{
  "d_model": 384,
  "head_dim": 64,
  "activation": "swiglu",
  "parallel_block": false,
  "init_std_up": 0.0384,
  "optimizer": "muon",
  "lr_mult_up": 0.838,
  "beta1": 0.93,
  "warmup_steps": 0,
  "schedule": "wsd",
  "decay_shape": "linear",
  "final_lr_fraction": 0.1,
  "train_tokens": 900600000,
  "steps": 6872,
  "dataset": "wikipedia_en"
}
MLP neurons of a small language model. Each row is named by its layer, matrix (down: output weights) and neuron, and shows model dimensions 112-303. Each number is 500 + 40 x the weight over its row's rms, rounded and kept within 0 to 999. Numbers have three digits each. A neuron's up and down rows have the sign that makes its largest values positive.
After each neuron's rows, "fires before" lists the tokens most often just after its 100 highest values on Wikipedia text that the model never trained on.

L2.down459:526492491601560450513477473454519475489499464453503463480518528515497527544536455560499509522418532457509545535425471452523479479539478511516453540491502434529560494471471573527424485480457505567395515512500420489465447504462499480549464567549551508567562527561470454528449445569480491489486516468465477477520511522542571466471511444537490560402431481614513403517503495512489506446520422474402481526504517485552456531483522522501515506489476404490489525510542512537542550437550531469441471474562492509506460479488486530595479475536510539432515490514511485551552564526521479466
fires before: "="

L4.down79:464528529428395505509475464539504488500525476489524512542542503551555525552485487511489462485500359460473477528516510490487473484542457490613490470425449511553464496519511476564511495516500451456451564493468511526549498642577504563474530496526576527511419538547517557493452521436536577435534502556610552491535469456522519501493471456500474510517499481485499555470443558433526560480537530538486465531564502502450469512502488508513506478498462482482463479501489511520462574528483510496540484514499464524469495438521508496566462548440472456544501548514509513511438525518527516560
fires before: "|", " |", "os", "=", " of"

L9.down289:542466531488483504499506512444504469493415482488575525517453513442510554506477512497467527472436481407508460583438503419504472463568480588506468545546456506576552518558541409476544504525488498517463527553509462509498468523429519560426512513433582528464524494516439514543483505508546493560437517561547521480481497563514544484492559449519528463452504495512528415434536458509483484514439512549479468507557490436468517533475481498470548469534476518505545558516505539489434507545486518521453530496532531426432533475510489489502493451484528496486471459511501462538493493543440430525
fires before: "\n", " |", ";", "\n\n", ",", "="

L7.down335:441503492490481490454494464504498495465518496488506505489520528452493525506526541533451500500577503430488520561552440481552453502557443517449519512445517565451454535508563441514408465522459540566480521485457458451469500489436643537488488475537499432546542505461475516476572496549515518565526448519477483517483380511488474486514473516520507493451524498455431543566554520533548478490480559524436548486499453499521590498427485566439424477462538464574517482519513411578483455485446493462494502507532438496453522477498546621501452443485380516490570534484506524439475510545534486480
fires before: "=", " of", ":", ","

L7.down103:560466510527494500457540578536508525463506474426520485517501444460511442457470545485519444441506504537451465430476523544554542503455520508404484456620489507492451447523451447460523453494416507574563420484511511520586530478508529529522552536547534485489540510534452486487452513505503471476522511548507553454430525520478542514525547539424548489504501541462490507453507562446476529485421496547593522511526406501452539510505414476539498520446492465511520468467558517496479516490510464520464494499496521414501457576557532489524469571546508518602515460508526466488605504493418559538
fires before: " |", ":", "=", " Scotland"

L9.down288:553451520505465446549551558514479507490542464526508501553472479504437520424594433460598574548470508484519530564558492488537572425512489491530504488446551506503454562488491475479514584481506543552507479481493456569470566441506526472518470486501462512534548484507464529460467513555463489478583478517557469451559452467462475517464470556572532444534522479507431530493543495514491497524580521552589527522468548497442537530523571444470528524524466433494504492541525504558564447530532516520542427489457485511545482493497527490499541515564514474513520501562451556554542433494544492466
fires before: "\n", " |", " –", ")", "#", "."

L7.down1518:541500517485559550495563492575496537500523473527472536486526454537468517480523463497480506487475605464485504478490505368533506520492497572497496504514475524503515501500447465497584521540503503507443422473524502534456535539408499498452473475514489397490557462487482519490525480474516469529474518557492453460513488506454499471537522528495514451521462446578451512457494474569530507503476530488548475454445495574470495545578455476442492400468465457504494518480488540415495532484518462526534495531489499413529435497520462482479489500556531563479480554431485548479477385538529410480
fires before: ":", ")", " |", " season"

L9.down116:519445523419475409450441509530528585504447448444486573545510506528422468535456541525462541503503486497552440501459540419529482388519528504533525417503500513576496457526521524528488508560534538566468503539447529519554498456463458517505584504481514541507457569543531533542534505496560483552528461495413569473536541517465516499491498530414475457525467483545537576539498514469515428546514511539550467525535570456488492543553469491403503475504553486570529494402533452485441537571528471518467511512507581472501478448513553495522427529532508458526482522486514504470505423505545447413
fires before: "{", "'", "\\"

L7.down732:495479455513502505571471410484458513481510588471505539515508478406525496468497553531484451495513469547537544529459426484472543518434521487424476501502463567481498451471497511537462437548474486499492552465444440556500482577460484539546490554523533518579520565525439469513467545513450526508513504509564601505511547561540484523482513481499509471458457555527468491567569519501471478515479515451487535492467462491509421534426425535460460507478401529513495490529520521476545460487493516519433441455531483460560462521504482484452480533458522469485486452544542468528468506468473504477
fires before: " |", " Goals", " 2", " W", " Apps", "\n"

L7.down331:537503411451540470446466517532542453521460509511477513454442519530494514456487572516456443450502523502468515497507501511568521528520495524421490557490529539456477545507485497528468503522483460565599490522499494515519440503513492492466463447510435569450494533510476390416521524462462525477538545502488506534457487537463519483481502623542457588447539561495525477486535608403443507450444503524476520532551458482431461549514459543507510559494493541553543477519503543522453554473483482499502544486471528466508443541493504544525468490494499386560526538577491504517453500504520490471
fires before: " in", " as", " to", " by", " with", " that"

L9.down495:465444464536510495528604428536460410435546543475529566483512602488508541553538530589474451460519514481512498505522533518503536492568521488519466516494468473499525496516564510377510461503475459470450516544426645471502513514515528501461467484539430556455517507486497507529535533486505497473535573507466478492491446498558494456445491546501487592513413491530533460506492469454511488483532559487505506535445457563492544461491488484461433519498505491499538560513462478526478570560521476487459434509587490497531556416525516426547474545501457470420487527525439486494455517516510502568
fires before: "\"", " I", " \"", " We", " They"

L9.down352:482415504510484522485452508497525539435396514497501605501516472562439540425536484525487537468443481530485486478498489459521534479521561445494525572507515432527499454461511518436497450501469484512446518495483501505527503475459473450557446543505476557568492509567462480541451606534509496458530470513484612478510526506515506468572452453462489583523525506503456475500499496511431461583534554527497509456480457529479544491500455499553528448470527514549552452517546458522479493534532441479457481502552513576494456559512513529508474457542563557497477406493465538506469524550524559543
fires before: "=", "\n\n"

L2.down465:521497502564452468527513462507505473507461470518554582501520530583428526475564465490456479473505491554367460582525529477517511511473528502501493498352460471506516439403548384417493518590478522490494507485470542447500455520514570526447532588503512492479475487426450523501566484541495501466436465508537518413525452442492477491504485452446449526471538540344528531458516512499488508588487518469482511507474479536518442579555524430520536523499437524556533478544465564520546519564488550484496486454494474473531486460466485473525473513507516524502436531466511505507533541505534544492
fires before: " |", "–", ";", "\"", "-", ")"

L7.down1121:445504500473528498529526514413483480400503465485481579520530543599470509571518511544506506494476470432479520461490568519430547481487555478558517461501492522520503506457425502461555514496495512540495496497452514459441518509526530574479529491521433440492454503495526577447557498464477509542536481514476434503595550443544499472444550484483501495484469511446507419478486596546482546568497565572446454476486524425509474504528470525494523432509527489474458480545467449520517549530507511549499484583516512439537499462504461453483587488513546458525477451459503448456531548477483485520
fires before: "-", " 1"

L7.down236:556534480466517560497551517598564450483470490441535499467454401516445484521537525555470529541492495455470513503498507539441519532537503467471507521512495391506481438501531456491443536507501510478602577467532488520508454501441457476489473434507488428562486458473451448410513487607441507541545512556476507455519533561481513498515561501517536399457540496567556540526509546391524502561446544517522513529460443510554478532560518547478484532440420507493423481557423467566519522490540517472517553493512567518533483481501511447472491507562561458497487492484444532474568544476483504455
fires before: "=", "|", "-", "at"

L4.down38:448530419540575503472534485443483488505466531452460549528475421436477496507471523557548443525436527504465504542508498465625567501469506493500534531516477435519457424488478460517503445572444457500468417501490401550531557506482561514494469543528560491544567512480482513461412471524408509453457566463578503448490534498519533559482468508449501472494505505494503467519504520520478525528583477477445438421496498500614554436470531460493569427508514474530502489574552483507473505495565448481498491483465507501467460465508507577447483479493408515515528454426484438505532503513465582505
fires before: "s", "m", "="

L7.down993:494516476503519472485480462498579475536461453541501539573495459435463520514430552576501477412585516393489483470497531503501531557510496474434502452530502518528504491540532484497465493482480524487488477527473354441474477491555507503548507565511476458479441495509523541527504527454504466480504523497503480540443557492573519557423472470568485493518496556452449438488430468502451504471501473527452401438522493496572505505573520525491478460587530545532482548510445490488543528472550554522511532503485590470471498430523485496504484485522493547539516463443542516529531423520512525525
fires before: "=", " =", " in", " and", " on", "The"

L7.down972:475535502503531527475455427534506417510467472521501459477509537539470462442595578532522486470485449500502480516578499517526519528448509524462506547433519480516464476432461521534465440473538510465472545534475513547537458488483525460441487494456512550505525549493521573495492488579506549554498484453455504519475430493473511453460484460470542505449508497511554506583521501539466479548552465444478494520560550556479577427525489485536466531502486496502445535478472502530487435536491508537482534534457549494535460403549508443493474445559537484505489460509467520515519558573523433514
fires before: "="

L4.down68:517473524487443503431481529498475573449484535403536554499537454443494519508549476501489513512517501488524460553510547490540439489479486493513456479557474539508514450567489504454550465524506527533525516540534564503493508499469496502537561500487487461527478523559496505517535565549480538433549521460510508501526555562506495507530501471480473524546490521429472477428481529492493443430459616531544534471514573568514433508441536519522475441563553490515503538405440468483542451531450451593530565542457457517470537567499585501519503507498483440466607483543529465499543453534504464483
fires before: ")", " (", "2", "{"

L9.down467:452508563497512584506493567454555508506502552448470494517581560541475511555536489481499542512478536523542491461479513455529586525540570571463508510481544443531574537587509533518486423523505530449490570487451540486591512504545479528453518575508530497521492484491472606512462508528464508540499569454461477473549479512474509509496542499431483490471518483536558498551483454452488519551461521381529424496487497515519501543480501506473441568513578549480491543467528427599447543558546558534504523465517526474438491548494516497520480463503498472471494485488489543526530535461427566453
fires before: " =", "=", " and", " life", "s"

L7.down1178:485507473440553507504501524473502587512492578532471512519475514485517513494509459508440494534528529523480500466487517521484537524442545533453508436476499570585501463452466507470463401497444496481394533413486463438441458466525476548550460474551486508466455490460495540450507558526491572488549532436578424526500571534459415482450515490481507519540465409494567483450532623466571510482515516508555543545556489454528524481593496482519552494516527544500508496557516474468496425528486492513390535515499515554474491513573549479511548491446487527446457448502465564473503508499512454518
fires before: "=", "-", "  ", "|"

L9.down203:491534540404517522467480480529487526486401461507448544504509501434476491456491502540492563475508515485517516478537533509538544472549509452572460501484488541478429482541515485550551494494534448501503483498523350487525535441468533488502552524461483476475471531467388542454424579440530501509554493554479486534532516520460534438496524464446505462420550567396472524432500486520532495555470495476483448413458457477488515539514448548492564458473519467523457543549534472520538548481550497467545495565490464446478472494471540498455519443496495440482480501506477485457486500483474508493
fires before: "=", " |"

L7.down265:519439461515518480527526535520490520464471484498492542594545507515421496487537586543459475463580568477494504519548544504566517504488505475496508518525469502553537431542514447466469511566515485506496548595492499485532496469543500446478556414471479457508506548481417522470439477564507486429506507571461478481477518457531451524485484490477468478504529480504516519517486457445566569422488529478495497497554431482555549451486485464469469509509427476403446480545518507459518562461469496475463460521515410453523436537539480478500515414507493495447420477521457457564492502462506485549
fires before: " |", ":", "com", " of", "-"

L9.down613:546577465469437481477468564519512436435474486546472505475491512480500531507489498461524475449549524518493563506528504513516498492505533493429512461485405482565476499550629495509553566514507492478479402556467477498479565494426553499551545540497493531574545474487499455530525464439536424523543453525502496520510518491553475498459488489478503574399458492458495524416481472427549432511524489528562423525429444457543538557487467572580488491467503472480493446518418515517512502526563461532510552500475399428460406442511554484516505510463432503498557513435593473504471558525526473559
fires before: "ly", "f", "al", "ous", "ty", "cal"

L4.down690:534484513469495490465444511556599573453549447541549518548491468517493529478568472440458542509571521536477453480485473547497457431391482527492482488488485495523464512530596501607517502547510569499440541427471437548471498501467537531458480596539510546492475575502427495478491465483471493452522546553480520499501485530515467533494493549498471516502497488436518500505533483489512492512518566442538530451565504505524532519483523507540485454564467479494510506550498494502496543406534490494388470559486476555494423527522540475401586460533517544433484477549541443549493536521585471535
fires before: " |", " season", ";", ":", " in"

L7.down903:511430453436483512551512391419521508559488503485400461417536530589472438563509482532460528540444523502503488566442477523476533536492525532543546498579516491530441470476445486560444485503439449557446511450520509506519516523485476513491479494480509450487491603490525463412500460473509531435578509568521554555507481528452562473519448497447503555490524523471488492473513465544480480471507498499508547565506531537444491531530469488525561512496509450587480546463466603510469536546449520494496497446534567533488477463534582492568469481475458526485501488560499494475451469527488478531
fires before: " the", "=", " his"

L4.down3:517474517513512441464526516476457477483568438506525463508528540513518480534421511500497511486525464483500523527507485582412519454545518454503448428555485450542473450493488529512473503508455418553541434526516527467482474552458593476439546531488491532552513500498521444472502483514512519485470572481480536544441517497493511485488453414489471512492479479492506526533593547504491457524483565486531488488453534546566445521435515520465510532521500470494436397499467511542491531532498567538498490496571484499488422483473582514464480514488483484519559460456492501539436430488489553503
fires before: "=", "\n", " |"

L2.down676:477549511492504531462506472529547511463516561508520550488559519486557422495491511519498500451477559480453547377437456542468512491509440477513486570516538518475418575492538534462470494505484546519476526510519430478479499510459562557474508407508533564540492529436482521509460470503462441439487496473464528584550553496509468521499545527466541482491445562539493494487470450521495505483470554510470470530528502575561488459439494425519486540459494483483426505508493458542375516498507526463471493460424467454436489644515532454475491496583492487469398461479438470554475406484468481503
fires before: " |", ";"